config.yaml
num_attention_heads: 2
head_dim: 96
vocab_size: 2048
hidden_act: "swiglu"
norm: "rmsnorm"
qk_norm: true
tie_word_embeddings: false
init_std_qkv: 0.042
init_std_o: 0.00768
optimizer: "adamw"
warmup_steps: 464
decay_fraction: 0.759
decay_shape: "linear"
MLP neurons of a small language model. Each row is named by its layer, matrix (gate and up: input weights) and neuron, and shows model dimensions 0-191. Each number is 500 + 40 x the weight over its row's rms, rounded and kept within 0 to 999. Numbers have three digits each. A neuron's up and down rows have the sign that makes its largest values positive.
Before each neuron's rows, "fires on" lists the tokens most often at its 100 highest values on Wikipedia text that the model never trained on.

fires on: " that", " which", " who", "-", " def"
L7.gate495:508452525455503565472536473449490541443522471483513538524482500494549512470418426502466510500506471446452538488541510538575537524454522437504496588486489491501589465511469486545541473538524530520544553448462499551530546548533484538450527510591555496549539500514498538556435519572573530421491475522457429517520538487441564533512440470507496479523526521435490461546447533501481503447484455517536487495571534518419547516513509496477539518496413505469499402517511509565529465562541450500484574501506570473553463521505539491462461566517483554461520592553494523541498476502450447437
L7.up495:488478456558540520528396498488523481438577515442493500479525489475533556544472494481513482534450473461522438467546456471546442455545496479473561503500421522532526563489409525540477481524414524476479465474516465462479509451395494476460522403548500580524480513472519490465481537526486492498451458556507486496425542487461477467477447511504525521579556476465475488559465470527487461485448448522500512460452484468528488451516486513485532582516522534561428511438457513458499582475516457450541501532508563576516462432530541565433500488499455522491508435492488502455455515499527588414

fires on: "s", "es", ":", " of", "ave", "e"
L6.gate384:504479529533490485475497513503486507478493548528528510475478458469537421505506543528466476500430481533574481515525562595450480436514428509536517549596508568479501506433563451500493493534483496470508546559474505540515495489506521514500543474517517600486471481482538464471473387504502476461528523527451509489521584562521514539470459489479556533506564503474534369557606454551597508466483574567545492401435439500514493481472518504547497451464476493500457479480520488451517380479527462524504428460475527482491471499494519468497530473551449512469534497466538500571526491529517497511
L6.up384:428478558518500511512483515560481524496477575497553579514480505482457452524472594542499521514506534575528491497496531480422460482469469466484543587534520573505444445488489539517500438466511450494469461496535516476570493551419514545480498540451498553562489522554477515506527482523511523447514558427499559506618519531461570517459530483468485482496537512486497403498496551528533504458496552529570476476446511523483529446521457506538513541484538557464435489421533495405566494497530535538443522440422501505474486580459532508505526497508538522466558433491519523455511449455550558443

fires on: "u", "i", "ch", "t", "L", " Lou"
L6.gate331:623595473481481543525528551480492531498495495479443502531509535504537499532522509574491496459520491484496487481540519552503503473460452504567536517460448482528531503581530556470510537482440538536478546513468568531521436460438476456577530460564525470532534478471571500504480450477458476446494444481497500412430523471534549517483476500489512472500506495502518416490539489505449452440568480488512531538542418552455514601490490520537444515551419504527528480504513461472433438472509513578472551407485502548500535433503514452504394521487504448526532558501452460520465496519431530463
L6.up331:509520489511518439513476546470582440441502462468492491484487500498491566511545559495523513483558525449444546471485471520461477477542490464511451511490486482537434505559437515473534389491502522527503505451480556449514524491479557490468471554516468433532481497510482478429567573489483520426481523457477467473497457484413440423440478459444491530474530516493479483429468449495495466528545468477499593544563499456482465584495463458485444601495508442490407485504480506511525519479499520561545492526535547472512543387494522495562544502485486558515505595427531528515408517466473509474

fires on: ":", " |", " −", " other", ")"
L7.gate365:519530514497544515491463547487495460530441510473475553500551545566555473534446481492511527458497497505546477427507460369485524435461452543526447517481514554525473451529509561491492591498528526445400507555392523482527495483474457520543513483549483432484480416501466524528451531485588539592582515450501477539480454545507522519513463545491495454595485558525461469475497449512544473444506513508512529491501474582550479484484495510453510511531516442435458513540477485579438492498531482469451603455536478474541486491490490479462411543519539530482528494479474507551468458535538502527
L7.up365:500531439592450523498504515506510516550463478513525539540470493422516523491496526504523506492538462564537455524568471490503472483479471511466454478469486507448462503534558523404505512461528535521505486597546553472546481589476488463515502533536474405482478435468421601525498523524474534427507484517523396512508464550582455473501566485484449466573446497495454447473503504558459445527447538509521516478531423443514508472580518493473426476467514428487634518457521509515488590521470536493540474556425510508517464500489491493507542517557473531484528516498495521513468449553514491523

fires on: "ot", "t", "and", "ar", "y", "amp"
L10.gate432:512473431517525572467491532530436537533558492500551528480489526471547502479507507544465496482520487574510453444474496495569470445447438535448490499499537465535473535521532439511488558513491587566558537488492523483508486483474492481565458525560511451462411499441486456451434544489522481487566552569540501451563452488485523474521504476575514535498513524506487542505543476461515500551513484490497431441481461508508540506454562444595507540457513419527527534470555457541534498506456426448500472483570546494454497581484527568503449521509412557439466579558492522532457515539581531490
L10.up432:591518515510552466445478527452439482532502560503537558516494469479524519561543532495461535516525418408555465539550499473516458443463535518514430440515452499517486495523453537559527546477471509498531513467503542571521387546422423489543543501552499507478520467541479495441499513517560509525456490510463488518515551472479588518531522471562505490492480567452478507570462521437548505472498524507602532494481512442447573477513597494554452463372524480555526467500473521502517516524518535499476485580556520464484510511505536483565548479458512447521525554500497489484526441471534541459

fires on: "ian", " Indian", "ese", " French", "ish", "ed"
L3.gate487:445524547556545513492491527460561432508477468598436568527436499490515507477505501422505496480514485488502480534571553463531537474518482536508521517526565469523480481508459467474500588603403517474516510505503485445497504501530495488455550568484406495407515541480476588517538495486498549522495563480530513456453562513524518482469435496544520471521482421492465508534471495495530461540566477515475544451480421479514556484469492504481537470416446450488480475523563459481474496508444455579513531557535524493553450419511549503474541438544449492512511508466547440476519404560473527533
L3.up487:483495486563400403462416478488521451576540475488511441489540533458561503516499487539510558515481576474491546467514492453467527518457517469510495500466503508443528471538477525443458507549508498560539515544435435583477494579508523508503478470523471464472490513371479497528465503537514503560571525602518473556513470490536523481524577510521524420522537511552554476522516422493558512539518490481532528504493509454517467495461416417452537463495524524503476449504573516460441464465497512445532532557505505512577505555594500487420513480488499427473475510546522539495485511486535533545

fires on: "j", "m", "el", "ro", "sp"
L9.gate451:487560491454528521495514575429457522450542558551432442512482498496553523459567482497538559469456554526555452489549492497549528484484471484480463491495508422474530562583483424496514539511483550484496516544498480501469481521488453509514485521448478540468460468523518498516508526505501471566509482477503479543538501533490486481465499465466491402514451454547532484505488490489539608523506544509380436526512476494544523528563544520515500552489400523514540526518513462450428393564513538436509456425555475559581499497412526456467498482498510504460513547547496425484451580452539529512
L9.up451:581524495570458455530547518528388516526483480523551509474532570518494505519511549494456518490499502506442495465532478518565534500493494603494525456498502469528534542506461489526582521452501474523553448466511523592453488522468487463513507445517466465519594510486445501514526473427514527460554511526458490438530445540446490477530576479409451449424551419607480460435483470465522439490497563527534509521496517527491578519464525488433427610530491470462434499494495539545514485510479511480554495512545526528533540453557487469437542522471444543481457510483527528523494521556488488512

fires on: "ov", "r", "ow", "o", "v", " Rec"
L11.gate184:474624459426542479494518514489553436474496465521489497551508518476520498538458442509500431524535496527536568516584465492534549488563522486476514511540549530518501574440505491536519494626509488526517544535444517536589523500520492507552505434531512476526460537531501419482564527485459526463458498415528461475532547470533471562493469505517490465528510444507507453527494522535510463525509497517437483518418515519487498514482512476517525492473481451535487451491467531457570492447541555621440434490504533456483453443498510526428517514585496443496487556375452476485498553474485451520
L11.up184:512529566478495488509457461474494443569469540474471509477494499614458507544485515512438564436482518543529484537538523511507594483442488438483503510497510557561528496555532454516458582417524494487473461510522533516541488544471451554470438506561550452470530394574507466488480546515483465445500564520498498423540512441564514463513482561557499459499609512500531467569537469477478455515486470488511481485431456542560578396481557512511528465497521510464434501481504518454485519511501497502517520545488548534462494496488519453491566555510486545527471567421502504534505450539444444493

fires on: " that", " which", " also", " who"
L7.gate23:466463475459552540444530459452520434440489525524556456476515564480512495470481486480486495493545472467458513473539550535545512518434580532469525539529522546465474450552469387527465497511518527526501591537446559500596556494480524527514495517580483543503471451499559495556519538466520444563540491531467489506527518453549516458473467460421503514529499482536516419565517536566481452463554507548533548471502519524550533444562555411501540486514482512531407439477552465491475424530476460559566515478478539511499493494494489454498438496550454527502513531503581569511417497493473514540
L7.up23:548499494421509510533525504487514409450610478501536470551535438510510435554468522491516479560466525479512515532435566569458476573523544470569465480521550492494532448486405455460517528529454491548553549481506483535473526461488476522551533405561527540550541504490460490484658441531467500520480484482477526461480543486488500488532527519469534512494504467534474471444485474530513432439491470557511514473533487521481505503578558397479517533520516536530496462466567520558519523542477488542507467528460572515468522496464438512468483480522527452468489476524600555494540528506467578498

fires on: " N", "W", " p"
L7.gate108:481557484590520567518476461475500468449518547495591515500546489536512517581516502463547508483528513463550420454506445531486516469532524535432537575491509457525520505505576490485426584508499610452488551569510482505552566464504551502506453519494503486485461482574597496500495419440512469410482474467492520479447479486469501487503453520478498450514506487477494372589478480545521459550463436488477519435464541515471524549487560535508546491535510424524473475554515560462510463468506472479529481460510521520543442501509553502469498524524490461495477497461544514538502504605464541554
L7.up108:443503508509434524505412440495535532518468463477518437448516513438504530552507525472419484443522473557477480545521498524530486479477560527493481517472431541530494486496551511488476511497493456527557556568550462483431492536458510561569528489507512537507447576494511449524484486412491423441550519557463464518456468514513523518449500534553509512585534512473569482544514522472450460514497482518477486541528443493481503552487537583531539461520497541557538502452519455549575510526640458562566526521417466459403547489524484474507499486497510445511508579483462517460469480481538426524

fires on: " |", "ad", "it", "os", "y"
L9.gate458:514501486437517504477553527447471508456443552467544550547472387525549508493467436481501501550476502456440517496539520505443470530459572402509491557480502578518554468551532512551463514481490529554466506458481439501475519480519509579440578518474524499488489458500476518541474554502532496463536510461475531546467554441546460523530474558466543552492456528521539483484524484514451491559559484479527535486504430579516520549484468487536534538484479412478430418569505425473467524500489534530485520501513497492577474560386528441490543547494473533409517490489531550563563542544481516503
L9.up458:548503491476549510530465537499507524517458472404465511487558422497523509451545463401516540464461523535486478486497443538531536513468510482523424499545536545577498434500517504509517485442466508423492509470529553426561535556455424489520525520512468452529490441431575427499454511508499472521509558520487493447489583542448482533534429537507523529419501493400451446437535508532533539586501495426537529490456568499422480472484456550525541463481459490519506489503546493515511491515478527502556495523484524611511540516549503502538449461488450540452494454479481525536465502522604508492

fires on: "|", " |", "g"
L10.gate172:530538549421539479478487522422392491477435560520519526512468514537522460498519422573478511523524515460568470491512520505445496558491539491509479548517514458525606505478461485484468539495521501473496482502480549471508495536426517583502507420501541514514492482483551475507467568433520464437493520428469496507551578485540517412466529473455557525469460558530589479551531437456473523511519467477493490485510541533495533535456487453515488499483546511426508495504521409526435420554430507488541499515490504495501492550554536478564424537477495471458460454602551480524530507497523516600
L10.up172:492534530548467536521515523445535494528605483448505472482506573490546494475594590445536441465544503456467472495457510521484474560588505530523503468554550535429439553491524522400553439471552518507479488525548523515563551521558536446495528530520533455565423500436522479428463460449520485541475494490512547472492451484540538507469545523459510464460482453476446453409476426518492534541543483470523495541519540458544448531574504498516556494454510508525496534471499477487482494423530419485550518503519482596550488522477521508491464474489487431487523510481521401548547531476486513530

fires on: " were", " are", " was", " gr"
L7.gate235:467449551520503516469556474551452508469467434502538514459534533506550487516517573467451529502485476526459484478531443458481474518517495495466534554486566522490474528479524449488444527505415528515499520503484415458502529516488555450575521475587569536455512443588576456585501498486468515487545487490503549396540495533482552508461500544485465415525484451499574482479535518507500463489456433492517506550429575533481535438506457515480531528494551490498475409564510547521433535454427528601536457503482544502505476528521558485533459557545419528460512489473541550505505516456567486473
L7.up235:407500448436475522549433522510488560505493486471440490498472467458444453510434507476533504494409490467500482450503474505458522501469473541496449439486516601465480490532446464528426548506476503458458488506437585488453525478438462487514523458513565500509496500524448496442436505457431526622470468493489499473530510549552529527464504435551478459514509484481499490487458508506457519530462476581470488507540499510512537503443519496453544507449441478499426453501553572560550473515461470496460559479430523500543538526433413567472559470479519562450539473442502481544535474534524585452

fires on: " were", " both", " var", " are", "%", " al"
L7.gate370:455530473539537592447465489563477468426458417528453474433549556535471470526471523417440565430482435527523498565477525522498509557542452544522461503488513520496460478521429493561499523548544546496505523475455511561489533534505522558544469508511591553462450485511549503530460558534516423539530449492510498425469504572512542520495441413509532478543528427469545504525551488508479523479495459549392428449557491454542574521435477467520556506496496459444474494480479494539517454497476500570459483429502555503523491471475538507494455546444445471508519511549515511497498522485515520537
L7.up370:471476566478525497452478535573508537485416543516496488551501500508445447444470540501573525546450514524480514496520565450470578570468477517521565515486519486491543437486464456567505470488394534459486516515457568553521526513453424508529465495497478480537507499557492529458544558551505464506495540494455514525448437492527506491448517451521527503554472487445556432512495491497527507437528462527505482503504535471542528509537464498523564558451528478459379491431513547540608439510496520538407544453393568536522499466527496482482468513471539439517559527577535469522462486524498509466

fires on: " of", " or", " to"
L3.gate153:514489537440479494482494492500556460519470520494455542522459429614532489475510539499434501445494534492569527505591554506517509443493511528486506503515516460519542480485482508466547510614456506521463518520510538495529515495523548482434521478470508488438454506512492481505543449591466499529473438547524488467515482446524465517484502484418475503511477423479513462509524492552651550530513501487512547516473532534496492494442507522514476535398517482454545470544534492440444464522467501583547486536502490507498509489471534451444493570571372520462481459556527582501407557556513538514
L3.up153:483517591475524468509487470540444459515566508459458517549529506566541531498500551527521490501513492494608504545487575525472546507571505466534499529506515520549493459512522476506502540522500452561458443498622488535549531478580563452521508543502483506522543494504556546424546436557519502523519528523463546484525492437489457522475571502453522477499476443458436465464482472561546515535475502387447571539515541490473490581399462532503465504481526565400554525491487497489504501473508519419512513550515530488530549519493492478506528569500471500461436478453407498474442563512535513495

fires on: " of"
L7.gate306:552493402442487531415443528515495448426467498468448512503542484481543506485446531505427486461495489539540556486550561546441469475576486541498507475548512512555544515506482414521494477531493553419528532512458497464470486478524521471539526428535505582469450479495492547476474513493445539485508483498477491563532595511462514582521461424541524520502492544518522482558543433551577543499446468525522474508481465467507484460427452510487570512457551550499499523572578559558468417457473505553546468438510449487462550454518520472481518523567425469451527490479528537509449518500512488524
L7.up306:490529573464558477516474513453530467436479560451441591496441469519491579573441419549490518499409461501473499495552554510447467455504481486435515550437507492563563438512600528493477472463535491591524461488511539522502525594499450567494508495509528443492566488559481544519443432477471509505536503491454504506467502486530469462536576515524550513533451475430513476516505527524522499510507435457469559533507510441484464528524557470445509595527513513480518475504553535530588484487567533468501517517469573496499526453509478443500424479489482488497508496553456536526456457463532530440

fires on: " but", ":", " and", "I", " /"
L6.gate287:516462533497495560474506439522489499464407488459507540562541488509545491524396503497440545490504521545513485524557580497502482420539539564495495492485471499546517558444616423457504479454543515487521450498470520515508443533458487605517542471500437475516502554529554491499415519456518531454600520510554561480499491567595561443518455489513497480490506514505500460564552494530525581485522474531533505468533454480454466480474520534500414495503500469522537550489482478505513463465463531508515491467468518558468496491434542492467493460539412466510545515482568517533504537435599542452
L6.up287:549520495537477534527492532518566514473501528455526528484448534513501446535480525525506559444515472497522494480503452436504422474525475560508489555570549434477532501398464495549518494524479519500476494513370459492530478489459484492466480544491567481513456474453573548529541540507524473542541425427556510504634489519522518510546471517527559517520464579538531533539564459474616494494555522533501529451479473534460502497546521478497553430518560543464490512532458468555451557459447435478545487529505559573494510507433510498569462463495495527500523494548526447425521507473540506456

fires on: " count", " Pol", "z", "k", "p", "ast"
L2.gate389:535532468449451435545575503507468479505491506536461534477535498525477503494515545470499455450513554459500541464570457502552520478484475457569436517482491481421518507503467497493474466479419548514488538578468461476539503573511547532483473443537517515481428500485512517509483532514507464486512506434505482383541509484534506507537468538522513553536497566549519528566553474494484490502472465512443513513419520474523508537498469468478576519535584437546555519571460486528434516438459479519497548470559582493603482458435524490481437533517467461466501509530501543488419601564445598508
L2.up389:502512549428516479547485489518471487517489489556443582564581526528452491498447508478551408496506504474454534469481505437489489458467430451495397506460456488490520433459462568535510497588450490529533461493497418471520534574546473523456451509539435435554492523563533516461498550495505494527466486504471497492446520490517519545604529525424546528495506551461520497498578538485516451462539508503554436551503521502455518572512459517427525533486612532443590495496517510541543553464515483492521531487498531452491490441506501571566511509514520549522524526416463492498557532493505499471

fires on: "h", ",", "qu", "ul"
L9.gate460:482502461468567490527508464466529479511475537441498401483436507520527485500478511383556547447518462449517435472592476488502504447443497493543443479503504507535524501505489458509465502508513540542427511563522510573503522463503462449505524523425588525471522500459456536509512522481444538444476481514472428540529560456533537443532481434536397525489487468503551525497581566499521539466532535600567559424494571550451480459510468486459457465464468469495409462461497488487494502492481485511494549400520505481517543449464499501502509517458404509450492503531473470464506522485456447477
L9.up460:529452532412474586488430524492611461459534439438459507487498527517455490530499455583568495463480523477467536516558486521516473473504493453462492494478588545517521503565500527477529614465520523546499475464497501518536509514492419479448510437391509530441525445441479506459599515495463448485564498420437440513516505534500462495555503475562468554495507511521496574567498550490470487515509550544490503482491552510495510436494434450510446523493529484517502542466444506510517474557518530499462442549478524526508502485613498509508475449500485533513508533488497583475432490527576502526

fires on: "ect", "ust", "ist", "in", "ot", "and"
L2.gate371:490510504564466545496465458450509503470544537540561494467462409521459583496493541508429561567530476480492497489543446477451508438447432542569509533557506446459457573521454504466462509491378531511483550525461616518552492516440510520540477451505499485474469488530519537471476528515515547489532518511495505475515550480474468471477422500517524460494502464501506512507521481462549486541544417534472520503446495524518538440550530486452551458421506443518538494518498431526427506520455437514551504468554510541510427449445615453530478532521419471471509566469515485491525516515451517565
L2.up371:457548506521510473510496461526597493481528505512557459483498507523458506442460472497455476539513544514520525468504432483439410499461471537550479463546537468422453523510465458526408495419431485515585502460524621538495514520473495480575476429572489481533470441499492552419512546492506552451486538535554470571534546492418500500536510482496507572493471458510476458364526509487554517486495465489495505551524537555424516443543500572453536437480474492444481518451525508437540556515442490436523462507470478520532474499529509503533511532471522495528490517496495461457494499422534525456

fires on: "a", "ed", " up", "ist", "and"
L4.gate17:457428496526480489532484511494454468445515456495516493551535485508573498473453553473425538497483531530473526534529469492473493489474422481558518538494518471496539549532441512390469489511507516506424525505502539529562446458462468496522587464519496471563511464490525521526404488503485540531559530438437466550581562502470490557529430527464494518580500544516520458524532434424524486586500470498531547466459493419454528455454502483461504528485506487497458497521533456527382497546491494507566498503500491470546546457457528550545450450524433536429575533548509441476489431510494559464
L4.up17:501500493501395499546506508585430441471436615559490507555545529549502515530522490538482471505510532409452518497551435459444450487467512487493457478518529464381615462491465475441431531449531550584479491498557478453493505484486509561476556518525541505500502546503451499459463561533486504425485486441532469448503583473514506481478531469457502484493472484514572572469466414461550445565500473485507540529502517474487531534502417486545521496510516482505463528571552495482498528494469509497557404535515526455501451530497512544503521453482551469510530469526489504550486478505498476432

fires on: "ie", "pisode", " rele", "ive", "ice"
L3.gate441:474484451522520450507602526447512512488454544551514499472531480493475493498460413485504477441504492428517482473570439583489515535491555486449445549521541407416542474494518548401483501578511521547466525582509464510481512479518446467551440443478457473459539441395419506537531497542508567527548529484474481461476555556485490417588470472461549511480491470469486551542471498524454439518534498523476592527474490510502541510472586485487488536509494504484590517584561482493530519479504489460462458488513517501473463499450458463455500503541517496524458461527561472554507503528492515487
L3.up441:493477525533514514459508512527567544539484537535564514482502514542439484504520422494416468547433457525534439491499455522484443453576582572556560513442520494560532501517526498470495525427534508463497510527462487536491443488584482508521569499471493509462479485536473511566476498423503512550484546539582512587543477545498504510497468489489524493490560501480519444607564492516466524530542501508530484494463508507511507528455523520513469468559463532463501625502449489492442501471508404499462540518455439440448479476416453508575568480506525487455418516461481468458457466465538437518

fires on: "h", "th", "sh", "t", "y", " Sh"
L7.gate486:531494439452507568483576535491466492506463542465550516540497504578524433487539538507481533534509461490488476519576518491585413418517463465487483555511506534498483553504544493500564607505521578497542527497491584569545437444465500522584484555526434543487566521485570502456551533528598445446517441549522465477466533485494444551600543460465538517493381470527518571513508527433523513519486532495490499470503466495448510552483520455516449505479492479460501481480486504551490454508517484465491514535544476526569480482525444496518526512522483429454478481545512479487492531556553484548
L7.up486:557606461449464489511560536459547551537543471483459525506497552497542505547511514472516529493456480451567483470513483495443554480521483529539419536487442485491538537544480521481523498413509563460553500482447500507466513511528481521470513491466496498485522447488496496506581500494637546490557523539500462473509545485463534470493466450483537506423458570419520542523443454456516529547518500470438472567468472555577431557526488435508484500488551465495555406459496468510429482442472521439531515607505515504510457435469508534547477487524507519523550513444490512487453419477481568474

fires on: "s", "ers", "ons", "ith", "ones", "ts"
L4.gate250:500539452476554483563509473497516469483343503510520459464485499556567491600505482500526459513495437532472468537544529515470538408523569451527531502510526510492524565436572454521523512492551477540502527493545476450471506603516454513522498522475541555465464458495516463522428517546506499514473447510534474552474469545501492468526463504495503507543527471495476579565510476543499495469548493474456510507461448470550553446464481446548562472446519463549577506556482451508521532533432469551594432511487564478472453487520500406470442502554490488455411531510546501546480480497448501514
L4.up250:523504483471519464544469483442467458477518533527498545481451508458495480550438453514483448559474517522499436484492437497537462456504514487513421454506484424508509470596418543465463516452522525511505567491520537406475511480444562413457561472493513444467480444583465497569586480471473524514457555441416409464469481487506554494556508445494501486473470513508523524521495479460458491483511445448493575549487463541529565491557523480487433542541561447527552467532483548543523543531538522464533496525517530501468547462570518441552457503545437518474505480533542478458429488427475508511

fires on: "ian", "ed", "ven", "y", "aged", "t"
L3.gate238:411563460501586477498545525493504503446489537512481537480502523513482524466547540509564501425495532461416439531559547522470575539569489496499474472499546481506479443419462518506510524533480503433543566546506466449482501486498505464464523477533560504480449492557471557526567534520554438437500579446467482480451552498472470479536451496548450457473533501379466533525469495462611488526525449520463530492470444538526529513524460534525519410528431435452557545479504507563478463513495510484485513525416575470534531455499521477533481550492505478457488471496558445493457489552539514458
L3.up238:584514468498512504497483522497538566471542535540483540444514537491507548465462547516506544486521516525527498554552527600525523479493494553518552509432432467521477530472533564494580495473489500462516536537441556538468433552470575573418533451485450516466539483416545542493554549548447469553477522500490516548499497413492547419555512404492565440415518537443463542518488538422494484513494516513486544460473429531433462542620524480516522451476593473502483504542553496501551497473458481499484549533506517496561505446504490515537524535463479468531522496509495468521471492531459497508

fires on: ",", " f", " only", " 2"
L10.gate112:472494486520513535411548530470479481494484539544490531535517503522470515486476521488532499503492494480567405485556553521531504459503468475461520495452530538556427478555500513454511513524516551490490567464437471515482414433502557526492414483439590477418430463521563546484460481516399440541455519474569518416524517439537560542411495487515497486526501424534512478484460446437488486486533481529463477444553494412504529503510518503471475503422478439424482560484496448431468490493530493542460500509519479471489503469503528427529564428507480500507456512461517550448526506575481532560
L10.up112:534577486545559472527499480477482460525534486443493533494503427518526520521508473463469545459465519503477463492507557426585485534480481478490593461432466445536518517516501417510468457432475489518548473388521499511497464537479418532547503542554525512578547506408515476555507543444467546545532501564508520384512521480474514499449493481461483520451533417506551496411478513402483486465560491581545541513454522499473498473572510464547493488567464528542499509446519544499503438497501459448471449527524506521490456507439484541477506486538484443507482614483487529489508541528468490480

fires on: "th", "al", "il", "°", "t", ":"
L3.gate476:560528420490483493446483519481475475532426521497510487477454468478523498504497462495544521481483578486477411456596491512488500475527488515540483439523551478493516603503474478478571544584509598485490603503423499525487447433454495487540510489548513480374551423455510504459509507447614481521492467506481462530506560467504480486452478443491555545495500455498444515547515468408446509524516500503548565521484508515415566465489516418479453466473538463524442436518517498511438465524512497485501539500522471571478495475494514471514468528492468492506535461532486530525415529493477570487
L3.up476:489532496484433492470519473511517509444547502459518500541461548487511502491575447495542565471519550500487470467515417521470490489515543479549433522513486521488500506496470525521587587514541506538526508485486477525496455459502539473538500520515483457514530495442460559429463548487536503511525522493564466496505480490468493495480495481535516449530503511446440458495477524467375505477517472432558558561488533497404494538506514528465473524497512557457471491478538562467428476522525588389503582477558384574455522497508528538558492530437563452470527399457434469480449524482557571518

fires on: "o", "en", "s", "y", "ers", "ation"
L2.gate303:515498430499493464558510507418515517432398541460505464499472415507523476525477500480526488487475491467457476476500545493569513490512535485533528498550430469489541525527510416427499521505497479455508469455511521526483423503476468456533515471443551510475499465554460521518498490569558521548441488545482416491562540501531525475530453493467520506542460523401502508573457550508459483478496486485494533575538548459499540500535513515550442483482459426554561512537458487438437513490490554518471410474444563521482422549533497515417432494500571485493551587513508459608508538530483480553
L2.up303:505507523486510536543546560461481509503484414498500498532514489486498526506523476498516526497524490492521459449518438548469484457551577521522448487495533481465505530524483521562519539467469525450471505529505531492490511524513443483533482392473533472480449534439426504550419453501583445465454523502472563450478519418492518555563467490540505538433535510503491496495436511495490469426394551496577598502558511549571575450512469494374569516478521492515547515524514513557502532431501514486505453518479492527524558480473477522508523506467533602509506517496561474556598575496549453521

fires on: ",", " of", ";", "h"
L10.gate116:524455479455530544505451451447565492519467494490504483473482468517552453516465490491418540518466471487485451502502517577501498431550473534454513496528464554508509478452513414490475506446549545618491499567499587457537471470432425497457582463488563536455472442540565542587552451534457491486527497487474458486540545503530490490525509476558518463529476460491484463548553416510500479550563538499546480432471539453468508491468525458510499518506513512490528441502584508505515464564458491480465489509479554543430521434533480468530476474453467476439549544567515461477397543494488416513
L10.up116:452534592547502504515531460495501476513514529427451503526433496595545459540469444536446522467528579509561440574497465539544436491489538478533501511426525463506491492485538486435494478487492499575446483513503499470501471460453519516493484513535523519487545550517496579447540423495454512497532516506492456527481538483579514464530514471483565476539442464484514474490490499530418489585487544561523509480517480572463466495489484520534439512461558506526471520515408507522544517553460552477429511566507558519476522434567446438425469498508510427494613412499489557429499520529491495521

fires on: "k", " dep", "ep", "ven", "ast"
L3.gate89:562546508488528441524446549514458419517516487560441538462497507473489461477547468520436519545523573475562512407561532503527414380536432437450479478493484537508487511460417504521489450534518480482488514462452498473513419547470554433519504485514478550480500475524493532501520513556528511482511583442469568515561491414462517487509580415436513535559513549520441511500502463487540515499539484476492505487430479510474515543452548437486510495475517464466554463553502466442523459457495534557518493463547561484477452471476481504448489556541506474473596518530482564531458556528513473493
L3.up89:446466498526550526500455543506490489511549451541479538552518520498498487563483549445475500500423404429506538475511527503509559509547505464458448474479529514466496539483497537490548475510581531422474481554533522514528575497489524519453559516528563540550502500502479565377522442556567508466442479535513505565484635497536478537538459501461494490490512491402448483444514540465438429446464473502590553565523472497496467482528496473480591496511465482426484587507501522533505524589473505539522465452508525519522504466520572489538448465491485492466496494518481467503543509555477444484

fires on: "ar", "ff", "her", "ll", " on"
L11.gate287:557578472409506507483507459555504437468490472484517487387525476507450488483433446500442490461544451504521507525489533526547517515500529517464534550473526498492610530525531471446507601474452567489525482410452553496588457510493542539485496531505595467530439469555509467518452489487491503497467461541503493418588554477554526552521508567503552516510534545553504460536513451441517533508556491472435491549495513488551547525487438503519482505500507475402540550526543475466489557510530538525433508435509482491496525478480512500500484529549465497484584529582550530482509547479447553508
L11.up287:450532551465531423553498508429461511471553504511465558456463469524463500434572459474494436463497469397392459492558519533524446482542498561489548523522490599489522464468538523584424531468496493529524485521569465526525458452533559560504506532480489513518472510538478489483488479465479522468494525490450516482534487505535472483478540477546528505508478497455479451563458432507557468471467522454476556491578496489588497400521453502529447489469538455460463521507491478510555493488505499563492494480419475475463533472529572497567442502507505488444473472501458419562513561509526614467

fires on: ":", ".", " /", "\n ", " States", " ."
L7.gate277:483459426564468519515504449454456529527459576540532465483439504516575526534449558517481526470569533540509513495528546488410545425521524532501497505548557488464498437433576431465435483431514542514488504572488519507574483498548482550440557512533480441474479507505469578496430527479540505546532501499472419484497457541511457477521534491530529541521486514511458461574432569566513494486496529519565507505463455484531498464472483530500510523475503535517511473486475500470560528484504450436593493498507588465492523523470546418487481412531408438479528494567507529520492450495562512556
L7.up277:493573502442498558474569519524449585493483457381541486521517436484450499530500519446496426538438513524527510419494474507454466526555480438486524540475441509500495564451543496522497602472436469524550477508461457511512493448423493538421519496519536532559592473534502490487574516457481510458503492520505485550506437540569517506563450492484501497411475550443498477550424506518517408467532537536515521463488510464565454482545536473490506500505491519421485462401528474474492522505540505513506531488481521475434526519422503455453563492538526468493501449440505529467436469456513486498